{"num_hidden_layers": 20, "hidden_size": 256, "num_attention_heads": 2, "num_key_value_heads": 2, "head_dim": 64, "intermediate_size": 1024, "vocab_size": 8192, "hidden_act": "tanh_gelu", "norm": "layernorm", "norm_place": "pre", "norm_eps": 1e-05, "positions": "learned", "qk_norm": false, "attn_scale": 0.125, "bias": "all", "tie_word_embeddings": true, "parallel_block": false, "init": "trunc", "init_std_qkv": 0.0234, "init_std_o": 0.0, "init_std_up": 0.0234, "init_std_down": 0.0, "optimizer": "muon", "learning_rate": 0.00852, "lr_mult_o": 0.689, "lr_mult_down": 2.0, "beta1": 0.95, "lr_head": 0.0057, "warmup_steps": 200, "schedule": "wsd", "decay_fraction": 0.849, "decay_shape": "linear", "final_lr_fraction": 0.1, "batch_tokens": 65536, "max_seq_len": 256, "doc_mask": false, "train_tokens": 698800000, "max_steps": 10663, "dataset": "wikipedia_en"}
MLP neurons of a small language model. Each row is named by its layer, matrix (down: output weights) and neuron, and shows model dimensions 160-255. Each number is 128 + 24 x the weight over its row's rms, rounded and kept within 0 to 255.
Before each neuron's rows is what it responds to, as a language model described it from the Wikipedia text at the highest values.

Responds to: Mid-word pieces, table cells. Word-internal continuation pieces (te-mp-oral, O-ld, parami-lit-ary, bi-ography), plus pipe separators and cell words in Wikipedia tables and discography lists.
L2.down172 [131 165  96 144 155 144  83 100 169 122 153 155 178 139 129  87 103 135 130 165 171 131 147 132 115 116  93 106 143 120  98 156 104 133 125 136 128 141 101 142  81 102 110 133 120 140 139 134 154 118  69 112 129 129 193 136 126 117 135 112 144 103 144 128 163 134 124 194  92 112 100 136 133 153 112 137 132 136 138 151 181 150 144 156  97  91  97  94 159  86  98 107 118  93 103  95]

Responds to: South Asian name fragments. Word-piece tokens inside South Asian and Arabic names and places, mostly Indian, e.g. Shan-kar, Sund-ar-rajan, Ut-tar-akhand, plus the word Indian.
L11.down831 [130 165 124 176 151 127  88 119 138  99  69 119 126 156 119 134 169  34 135 117 153  42 144 118 117 177 124 122 173 146 127 158 153 133 158 127 106 108 107 141 162 110 106 135  97 133 160 135 101 128 121  85 143 146 108 153 142 125 139 119 127 132 134 155 129 108 114 159 130 122 106 138 129 100 108 124 119 129 150 115 126 135  82 143 112 115 124  74 142 109 126  86  98 127 131 152]

Responds to: Adjective-forming suffixes. Word-final suffixes that turn nouns into adjectives, such as -al, -ical, -ic and -tic (Polit-ical, Histor-ical, Drama-tic), often in section headings; also possessive 's/' and sentence-opening words like Their, His, Later, Other.
L11.down209 [113 104 124 156 131 129  75  60 113 101 160 140 157 121 135 109 107 114  87  95 149 109 112 124  98 109 137 155 137 124  80 139 125  97 103 139 127 108 116 109 136  88 130 133 143 104  96 139 140 156  76 112 134 184 113 119 159 111 151 114 140 112 133 150 130 168 107 142 126 125 149 146 167 136 152 122 165 151 132 115 115 130  98 115 121 119 142 128 175  92 125 133 114 150 170 146]

Responds to: Family and household terms. Kinship and household nouns after possessives (his father, her husband, their daughter), plus census household wording such as household size, African American.
L2.down420 [153 136 126 109 122 131 154 163 110 145  92 134 142 146 175 121  96 111 165  93 114 101 176 128 137 140  99 107 167 130 115 122 101 121 135 124  96 120  85 168  83 129 114 161 126 112 145 115 106 131 126 132  80  95 138 170  92 132  97 113 121 119 124 143 107  82  70 159 114 160  68  93 156  96 133 131 106 169 114 151 133 110 171 151 127 145 149 148 137 146 166 111 136 133 112 125]

Responds to: Mid-word fragments, metre unit. Word-internal pieces after a split prefix, like ne-go-tiate, per-mit, out-ski-rts; also the unit " m" after numbers in sports and measurement tables.
L2.down1001 [110 139 100 155  92 103 121  98 120 147 125 132 145 145 148 127 122  91 133 121 128  98  99 145 158 117 129  89  93 117 112 134 137  99 124 109 130 141 154 143 111 181 119 113 178 142 139 153 125  83 165 137 135 113 150 117 155 116  86 160 126 156 130 117 118  95 150 122 130 118 128 152 122  98  93 134  93 136 124 150 123 158 147 120 132 107 186 152 147 129 156  90 102 154 150 111]

Responds to: Sentence-final periods. Periods closing long prose sentences before a new sentence or paragraph, plus decimal points in numbers such as 4.74 m and 1.5 tons.
L11.down598 [ 95 184 113 151 150 114 147  95 112 143 120 124 118  94  96 205 154 166  93 143 125 127 137 132 116  95 147 150 130 112 148 127 184 154  99 124 109 104 169 115 131 139 146 161 172 128  99 137 115 157 132  93 116 134 105 126 141 136 159 119 144 125 138 191 131 147 116 110 106 108 151 133 137 118 154 139 125 111  86 161 167 156 148 119  84 134 129 111 120 143 109  56  96  91 124 119]

Responds to: Word-completing suffix fragments. Short final subword pieces that finish a word split into tokens, e.g. Chile-an, Latin-o, Revolution-ary, ri-ch, Roc-h, Additiona-l.
L2.down834 [101 164 191 130 180 132 105  67 138 141 116 125 113 116 132 118 152 153 106 108 155 107 115 140 153 131 125 137 139 143 122 127 175 143 118 135 125  97  95 147 145 121 149 144 108 113 104 113 133 105 114 125 131  78 134 118 109 162  70 126 106  82  92 132 116 153 111 144 121 122 144  96 140 161 141 131 127 152 111 147 109 127 111 142 105 131 144 128 114 132 163 139 141 115 148 138]

Responds to: Word-initial fragment tokens. First piece of a longer word split into fragments, mostly "pro" (prolonged, prosperous, prohibited), also G, So, gra; sometimes whole nouns history and life.
L15.down624 [108  89 126 122 160 131 112  61 136 104  67 139 132 134 132 131 114 114 107 102 131 122 136 126  98 139 171 174 112 139 107 145 123  81 149 159 109 136 112 154 104 134 144 137 178 140 147 118  84 127 137 113 149 104 112 158 111 126 128 185 175 139 119 131 109 123 122 137 131 122  69 148 131 133 153 154 131 135 132 139 134 106 155 105 110 130 136 153 107 116 154 132 133 169 140 145]

Responds to: Pre-verb subjects and auxiliaries. Subject pronouns (it, she, they) and passive auxiliaries (were, was, been) just before a clause's main verb, as in "55 persons were killed"; also mid-word fragments of names (Ram-, Wa-).
L15.down784 [140  76 122 148 140 110 129 124 103 127 131 171 122 114 100 120 137 112 127 158 147 125 133 144 109  98 117  96 137 141  99 124 155 134 123 100 161  86 101 158 147 120 122 105 127 117 192 115 101 150 131 170 114 122 123  79  94 133 144 101 107 153 115 104 145 128  87 131  89 155  98 104 126 121 172 126 117  94  99 135 116 133 110 131 136 133 128 121 149 173 146 171 129 125  93 167]

Responds to: Verb before its preposition. Past-tense or participle verbs, often the -ed suffix, whose next word is a fixed preposition: focused on, relied on, stationed in, acted as; also blank table cells between pipes.
L11.down127 [125 142 100 121 148  72 109 133 147 153  81 122 136 169 138 151 126 106  91 145 163  94 134 131 115 162 120 175 123 103 108 144 106 120 150 111 127 128 162 143 146 124 163 114 155 132 135  92 109 108 162 128  83 120 102 118 112 187  60 112  94 137 114 131 111 129 155 127 129  96  88 112 110 137 135 116 158 126 102 124 116 182 109 122 127 146 118 120 185 170 135  95 126 141 139  89]

Responds to: Infobox and table field labels. Tokens that begin the next field or entry in structured Wikipedia data, such as Production or Conservation after "- " in infobox lists, table pipes, legend periods (Avg.), and section breaks after lists.
L11.down440 [ 78 133 118 133 132 141 125 104 133 146 106 101 132 120 132 123 127 165 121 180 105 132  93 159 106 151 141 103 174 177 101 136 173 131 116 144 151 107  97 130 144 135 119 109 163 133 138 181 137 103 100 107 163 106 150 158 130 148 162 140 106 143 139  80 126 111 121 122 130 116 169 126 155 135 109 109 107  94  84  51 133  95 171 102 148 108 145 151 118 136  81 130 123 129 146 154]

Responds to: Predictable word completions. Middle word-pieces completing a started word or name (Ser-gi-o, Bel-gi-an, strate-gi-st), and second words of set place names (North Carolina, San Diego, Pacific Ocean).
L2.down1017 [137  80 104  98 149 101 149 147 134 151 130 139 116 121 115 141 156 118 142 133 124 156 136 142 141 157 146 137 118 144 175 106 109 119 131 119 131 128 117 157 177  89 159 169 152 144 154 135  89 128 164 154 132 102  95  92 145 128 134 109 101  87 103 116 127 111 163 141 106 101 121 123 115 128 140 153 146 140 144  88 120 114  80 132 125 145 149 111 105 161 126 174 180  98  87 145]

Responds to: Mid-word fragments in rare words. Middle fragments inside rare or split words, mostly names and place names, as in Med-ved-ev, Port-noy, Past-on, Christ-oph, cal-end-rical.
L11.down494 [127 123 149 180  97 155 147 149  80 124 112 141 140 176 129 129 146 122 122 109 130 169 141 115 118 138 115 130 127 106 159 142 135 110 159 171 119 116 135 137 161 144 154 105 169 120 111 140 138 135 139 111 149 155 106 144 164 166 168 135  88 129 129  98 127 121 100 143 137 109 135 147 132 101 131 103 103  99 131 104 123 161 113 124 108 100 103 117 163 113 122  82 139 121 141 118]

Responds to: Sentence-final periods. Periods ending complete factual sentences in encyclopedic prose, as in "aged 61." or "until 1941.", sometimes colons or dashes in lists.
L15.down152 [ 87 124 137 144 112 108 151 106 135 123 119  96 121 103 141 131 173 157 130 119 150 126 165 165 111 117 105 137 120 123 157  86 136 108 109 117 112 160 160 137  95 132 126 127 159 148  68 128 154 112 109 150 154 152 132 107 128 122 179 117 136 126 155 164 154 158 149 148  98 141 128 140 103 122 154 133 151 168 117 144 130 130 119 139  83 148 163  95 131 150 116 125 112  33 116 137]

Responds to: Word stems and field labels. Word-start stems completed by a suffix, such as vent(ure), creat(ive), Const-ruct(ion), plus infobox field names like Sport:, Language:.
L15.down246 [105 127 140 176 139 118 139 141  75 102  91 161 144 111 120 145 147  78 170 109  96 138 153 113 130 125 145 109 115 107  84 107 126 151 116 156 123 143 177 169 146 106 121  95 100 146 160  82 134 181 139 129 145 134 135 155 162  73 143 153 123 140  82 167 111 169 109  98 189  98  91 128 156  99 127 121 111 140 103 119 102 156 143 141 141 118 126 159 143 125 119 115 129  71 122 115]

Responds to: Tabular stats data cells. Tokens ending a cell or field in tables, stat lists and infoboxes, like units (m, oz), last digits of figures, stat abbreviations (Batt, Inn).
L15.down532 [161 139 169 122 116 115 131 133 140 147 118 124 157 133 118  89 126 122 123 136 108 123 139 115 138 106 140 123 114 118 101 103 151 122 154 133 145 135 151 136 103 131 135 157 106 101  78 115 134  80 141 101  95 111 102 142 118 113 142 107  80 103 107  99 114 145 126 134 124 121 117  89 103 133 147 157 118 139 147 123 128 125  84 141 113 165 166 155 126 150 115 103 142 174 114 107]

Responds to: Word-completing adjective suffixes. Final word pieces, mostly adjective endings like -al, -ual, -ative, -atic, completing words such as casual, biographical, legislative, competitive; also career after International and pro- prefixes.
L2.down329 [166 134 156 110 131  98 131  85 161 104 144 105 123 129 122 145 127 135 159 144 168 123 159 165 147 122 138 118 125 114 134 146 152 130 143 134 136 126 111 154 116  64 100 103 109 129 149 102  94 163 126  84  91 133  80 123 131 117 113 102 136  84  95 158 117 107 138 106 124 130 159 165 123 166 128 127 158 162 134 135 152  95 148  73 118 153 141 141 154 139 128 117 158 107 100  97]

Responds to: Word-final suffix pieces. Final suffix piece that completes a word split into subword tokens, such as -ed, -y, -nt, -ing, -ive (aim|ed, wealth|y, wa|nt, stream|ing), across varied Wikipedia prose and lists.
L2.down643 [ 90 176 178 122 135 114 144  70 120 142 157 164 144 123 151 148 104 112 136 125 133 124 104 152 143 134 100 139 153 121 107 147 124 153 128 148 131 143 111 128  97 138 112 101 139 121 143 134 135 121 121  91 129  87 124 115  47 137 149  96 141 122 131 108 154 173 101 109 126 165 120 111 152 150 129 108 185 192  99  86 129 118 143 147 156 108  70 148 154 128 127 112 116 131 125 133]

Responds to: Separators inside numbers. Decimal points and thousands commas right after a number's leading digits, e.g. 8.6, 1,167, plus score dashes like 2–2 and 3-0.
L11.down500 [158 142  90 149 106 198 131 112 141 127 114 130 139 164 132 126 145 151  98 159 145 134 129 158 141 120 124  82 114  81 133 132 119 109 109 141 117 138 113 148 105 132 136 130 161 117 117 144 109  98 152 121 121 181  91 154 161 108 108 145 132 143  89 137 141 107 123 139 126 179 133 159 105 174 147 117 136 151 147  75 128 137 130 115 130  81 108 133 144 115 110  96 110  66 140  98]

Responds to: Qualifying adverbs before predicates. Adverbs or word starts slotted between a subject or verb and what follows, like simply, sometimes, now, often, originally, also, initially.
L11.down920 [104 106 157 139 142 149 137 113 103 163  80 104 122 154 149 107 150 137 157 145  99 134 110 116 142 104 132 148 122 118  96 127 133 144  97 153 150 130 121 136 100 146 127 136 155 125  66 107 128 137  98 126 141 154 142 141 149 153  91 138 114 122 125 132  77 115 158  99 126 158 153 136 123 105 126 106 120 130 151 131 126  76  93 123 156 144 173 132 144 147 120 158  72  83 128  90]

Responds to: Range "to" connector. Fires on the word to (sometimes through or until) in from X to Y ranges, as in from 1877 to 1880, 25 to 44; weaker on table-cell numbers like 0 and on abbreviation dots.
L2.down838 [121 133 129 112 155 133  92 103 123  93 109 128 163 159  98 101 114 151 152 106 119 138 105 117 110 121 138 169 145 110 137 151  98 130 138 136 154 150 111 116 176 150 159 104 124 145  82  91 165 127 123  71 145 127 122 134 115 122 123 146 145 134 108  59 123 127 159 119 164 150 116 170 137 164 135 100 119 133 106 167 179 161 149 112  96 101 135 139 138 133 107 143 140 143 136 102]

Responds to: Table delimiters and word middles. Two groups: pipe and equals signs in Wikipedia tables and stat legends (Candidate |, G = Games played), and middle pieces of split words (Na-iro-bi, Ord-ina-nce).
L11.down791 [110 125 124 122 118 106 116 126 132 114 126 133 122 143 122  89 112 169 140 138 125 132 141 130 126 108 119 115 106 120 120 114 205 112  82 120 163 141 109 158 137 117 134 111 174 102  81 168  78 123 140 129 162 137 151 133 120 157 172 115 138 130 111 167 192 127 103 158 109 106 138 127  84  99 103 176  82 132 128 112 141  87 117 136 136 112 140  99 152  96 171 138  98 162 104 144]

Responds to: Mid-word continuation pieces. Word-internal subword tokens that continue a word split into several pieces, as in outski-r-ts, repl-ac-ing, vict-im-s, inhabita-nt-s.
L11.down268 [132 142 177 135 103 129  99 109 106 126 172 115 164 103 121 169 119 139 152 128 104 143 131 131 148  81 131 145 118 134 109 149 146 153 120 173 130 147 115 162 106 143 114 139 153 138 112  68 146 120 170 102 148 162 110 158 123  69  85 141 114 141 154 163 134 122 140 117 140 115 113 146 106 152 132 160 140 123 156 105 149 110 134 159 128 134 128 108 170 110 108 129 123  80 132 128]

Responds to: Mid-word continuation pieces. Second word pieces that follow a short opening fragment of a longer word, especially names and terms in lists and tables, e.g. Cam|illa, Qu|art|er, Ken|net|h.
L2.down365 [115 120 112 140 138 134 119 176 137 115 140 139  84 108 141 145 127 134 145 158 109 131  70 154 142 133 109  86 149 174 139 137 107 141 122  87 135 119 141 162 145 139  95  86 101 140 172 156 143 152 119 158 116  82  77 106 124 128 104 132 116 148 108 110 120 161 139 122 130 117 113 127 145 141 101 150 136 143 135 142 127 125 131 125 149 148 134 101 168 111  75 132 101 113 120 158]

Responds to: Name-initial second pieces. The word-piece right after a capital first letter inside a proper name (person, place, club), often vowel+consonant: W-ar-ren, G-ary, K-il-marnock.
L2.down981 [147 137  70 149  98 144 152 151 150 161 147 135 140  98 101 111 150 171 125 185 156 128 128  89 172 129  75 132  96 127 142 159 128 134 117 145 132 195 103 138  70 118 126 119 118 133 162  79 160 123 110 109 100 128 125 133 132 134 168 107 147 128 141  67 147 147 134 145 106 127  97 118 144 163 132 140 139 116 144 119 160 132 117 141 145 173 137 138 135 132  78 129  66 150 108  95]

Responds to: Decimal points in statistics. Decimal points and thousands commas inside numbers in tables and statistical text, as in −19.1, 115.5%, 43,494, 20.6%; sometimes the capital starting a name after a comma.
L15.down982 [116 124 107 130 124 167 123 117 163 145 173 143 137 140 178 139 138 115  97 139 122 107  79 106 175 150 145 145 131 117 126 137 164 149 143 107 126 133  93 132 103 136  82 130 143  74  99 179  92 165 142 148 126 141 139 156 136 113 120 158 121 156 166 158  93 121 146 128 166 141 148 173 155 152 114 106 142 116 119 118 126 115 174 141 155 103  78 133 137 123 143 134 132  96 126 169]

Responds to: Name pieces in tables. Mid-word pieces and next tokens of proper names inside tables and lists (sports results, album charts, coordinates), e.g. Ser-gi-o, Finnis-h, the 94-.-166944 decimal point.
L15.down75 [169 168 144 149 180 147 146 109 128 127 130 161  85 129 158 128 115 173 134 134 166 115 135 137 102 141 151 151 118 177 118  87 106 125 144 136 171 171 152 162 153 153 161 153 164 144 131 137  85  95 129 131 146 141 135  99 145 147 131 131 146 111 125 121 151 167 143  95 162 194 141 131  82 152 123  95 108  45 142 134 107 128 104 112 107 124  99  99 117 133 120  95 134 178 130 115]

Responds to: Predicts following "to". Words that are usually followed by "to", such as according, in addition, due, lost, moved, wanted, causing him; also a start year before until/through.
L15.down439 [130 106 153 137 111 170 128 149 115  80 125 117  94 136  97 167 132 158 171 107 131 107 130 138 143 172 174 125 126 104 185  98 108 111 113 131 158 110 143 116 125  97 147 151 120 102 132 111 130 143 121 120  96 134 118 151 158  71 151 142 137 126 144 128 150 131 134 173 110 173  99 123 163 138 163  91 148 115 143 108 148 116 157 115 110 146 148 164 107  94  67 155 142 108 151 135]

Responds to: Purpose after "used". Mostly the preposition right after "used" giving a purpose or user, as in used to make, used to manage, used by; weaker on sentence-final periods and mid-name word pieces.
L2.down188 [100  99 113 160 153 164 108 113 148 122  97 117 120 170 114 164 111 136 113 127 116 140 161 125 114 132 132 137 145 105 148 155 161 110 147  82 147  99 160 119 103 117 128 141 126 122 100 159 133 105 148 110  97 115  74 155 122 132 158  92 109 133 125 102 106 143 141 155  96 153  90 161 113 115 168 152 125 145 127 135 151 138 132 114 138  94 130 145 121 151 102  96 122 122 119 157]

Responds to: Country and nationality names. Country, nationality and national-party name tokens, often in tables or lists, such as United (Kingdom/States), UK (Albums), British, Danish; weaker on scattered word pieces.
L11.down543 [131 108  90  91 167  95 141 104  78 115 140 149 124 107 137  79 164 142 135  94 148 126 149 136 118 167 109 100 139  84 134 108  55 134 143 125 120 105 152 122 116 110 112  92 121 151 128 142 136 146 145 113 126 128  72 117 100 108 151 116 100 111 167  89  87 158 182 134 134 115 141 147 123 144 130 118 147 133 127 131  92 154 157  95 124 131 133 154  95 159 150 121 116 144 118 145]

Responds to: Formulaic tables and census prose. Tokens within repetitive tables (election results, charts, track lists) and boilerplate census or family prose, such as had, average, Grade.
L15.down287 [141 131  90 118  97 170 101 135 186 160 139 106 138 169 108 114 121 118 144 124 118 135 123 151 108 116  65 129  87 115 151 169 114 167 146 164 124 131 126 120 129 106 124 157 105 107 133 110  80 126 124 131 112 143  69 131  95 143 135 120 146 122 146  95 154 122 143 118 111 113 142 157 133 154 169 175 102 113 121 160 118 104 113 133 135 171 136 122  76 131 154 105 132 156 149 150]

Responds to: Measurement unit tokens. Unit abbreviations after numbers in infoboxes and tables, such as km in density "/km²", m in "161 m (528 ft)", and miles; weaker on table header words (Date, IP) and mid-word fragments.
L11.down720 [137 151 153 178 134  88 107 120 132 166 124 124  89  81 156  96 143 133 125 177 102 143 193 144 103 187  86  89 150 135 127 114 113 105 161 118 144 155  99 110 114 172 148 148 101 169 103 155 102 136 164 122 169 132 121 116 170 119 149 112 111 133 132 118 117 133  93  85 135 116 131 127 133 106 110 144 155 114 161 139 157 178  99 130  93 150 184 141  97 109 117 140 155 143 135 144]

Responds to: Word-final completion pieces. Final subword pieces that complete a word (Com-ic, lit-igation, appear-ing, Vehi-cles), plus "as" in "such as" and colons after labels like Demonym(s) or Transliteration.
L2.down891 [123 145 158 118 135 106 165 137 113 108 135 148 155 143 129  98 117 122 111 131 119 132 105 113 134 117 131 134 159 142 103 167 183  70 145 126 129 121  77 107  96 112 175 135 176 153 148 154 120 141 124  80 134 132 153 123 104 149 141 116 118 144 132 139  75 118 157 132 140  97 155 122 130 163 102 138 136 117 128 135 119 121 115  95 132 129 169 127 163 133 149 194 168 136 116 123]

Responds to: Mid-word subword pieces. Middle fragments of words split into pieces, mostly names and technical terms, e.g. Nap-ole-on, Sp-it-fire, Mar-iu-pol, Pse-udo-monas.
L2.down536 [119 118 120 114 133  98 157 126 123 126 151 108 118 112 124 158 107 161 169 121 163 126 116 130 140 173  97 185 137 140 104 124 155 122 133 146 106 109  62 153 129 157 141 126 102 125 136 114 151 139 118 113 109 116 143 187 106 106 141 119 112  89 179 157 105 126 173 126 146 120 166 120 110 200 163  88 124 133 136 143 147 102 111 154 159 152 114  60 110 111  99 109  82 139 150 152]

Responds to: Mid-word subword pieces. Short middle fragments inside longer words split into several tokens, e.g. cosm-ona-utics, aux-ilia-ry, br-uta-lity, and weaker hits on "and" after a comma and on table separators.
L15.down16 [142 169  93 121 114 115 144 116  93 159 101 161 133  79 136  69 107 115 158 118 144 142 149 113 111 128 140 190 127 117 132 107  86 124 133 155 107 122  91 143 107  86 125 136 141 114 111 116 174 122 128 110 126 144 164 143 128  93  84 105 133 128  82  96 119 110 110 160 106 107 148 129 179 145 113 104 144 131 171 144  96 165 115 147 119 124 190 113 125 114  94 112 135 132 154 120]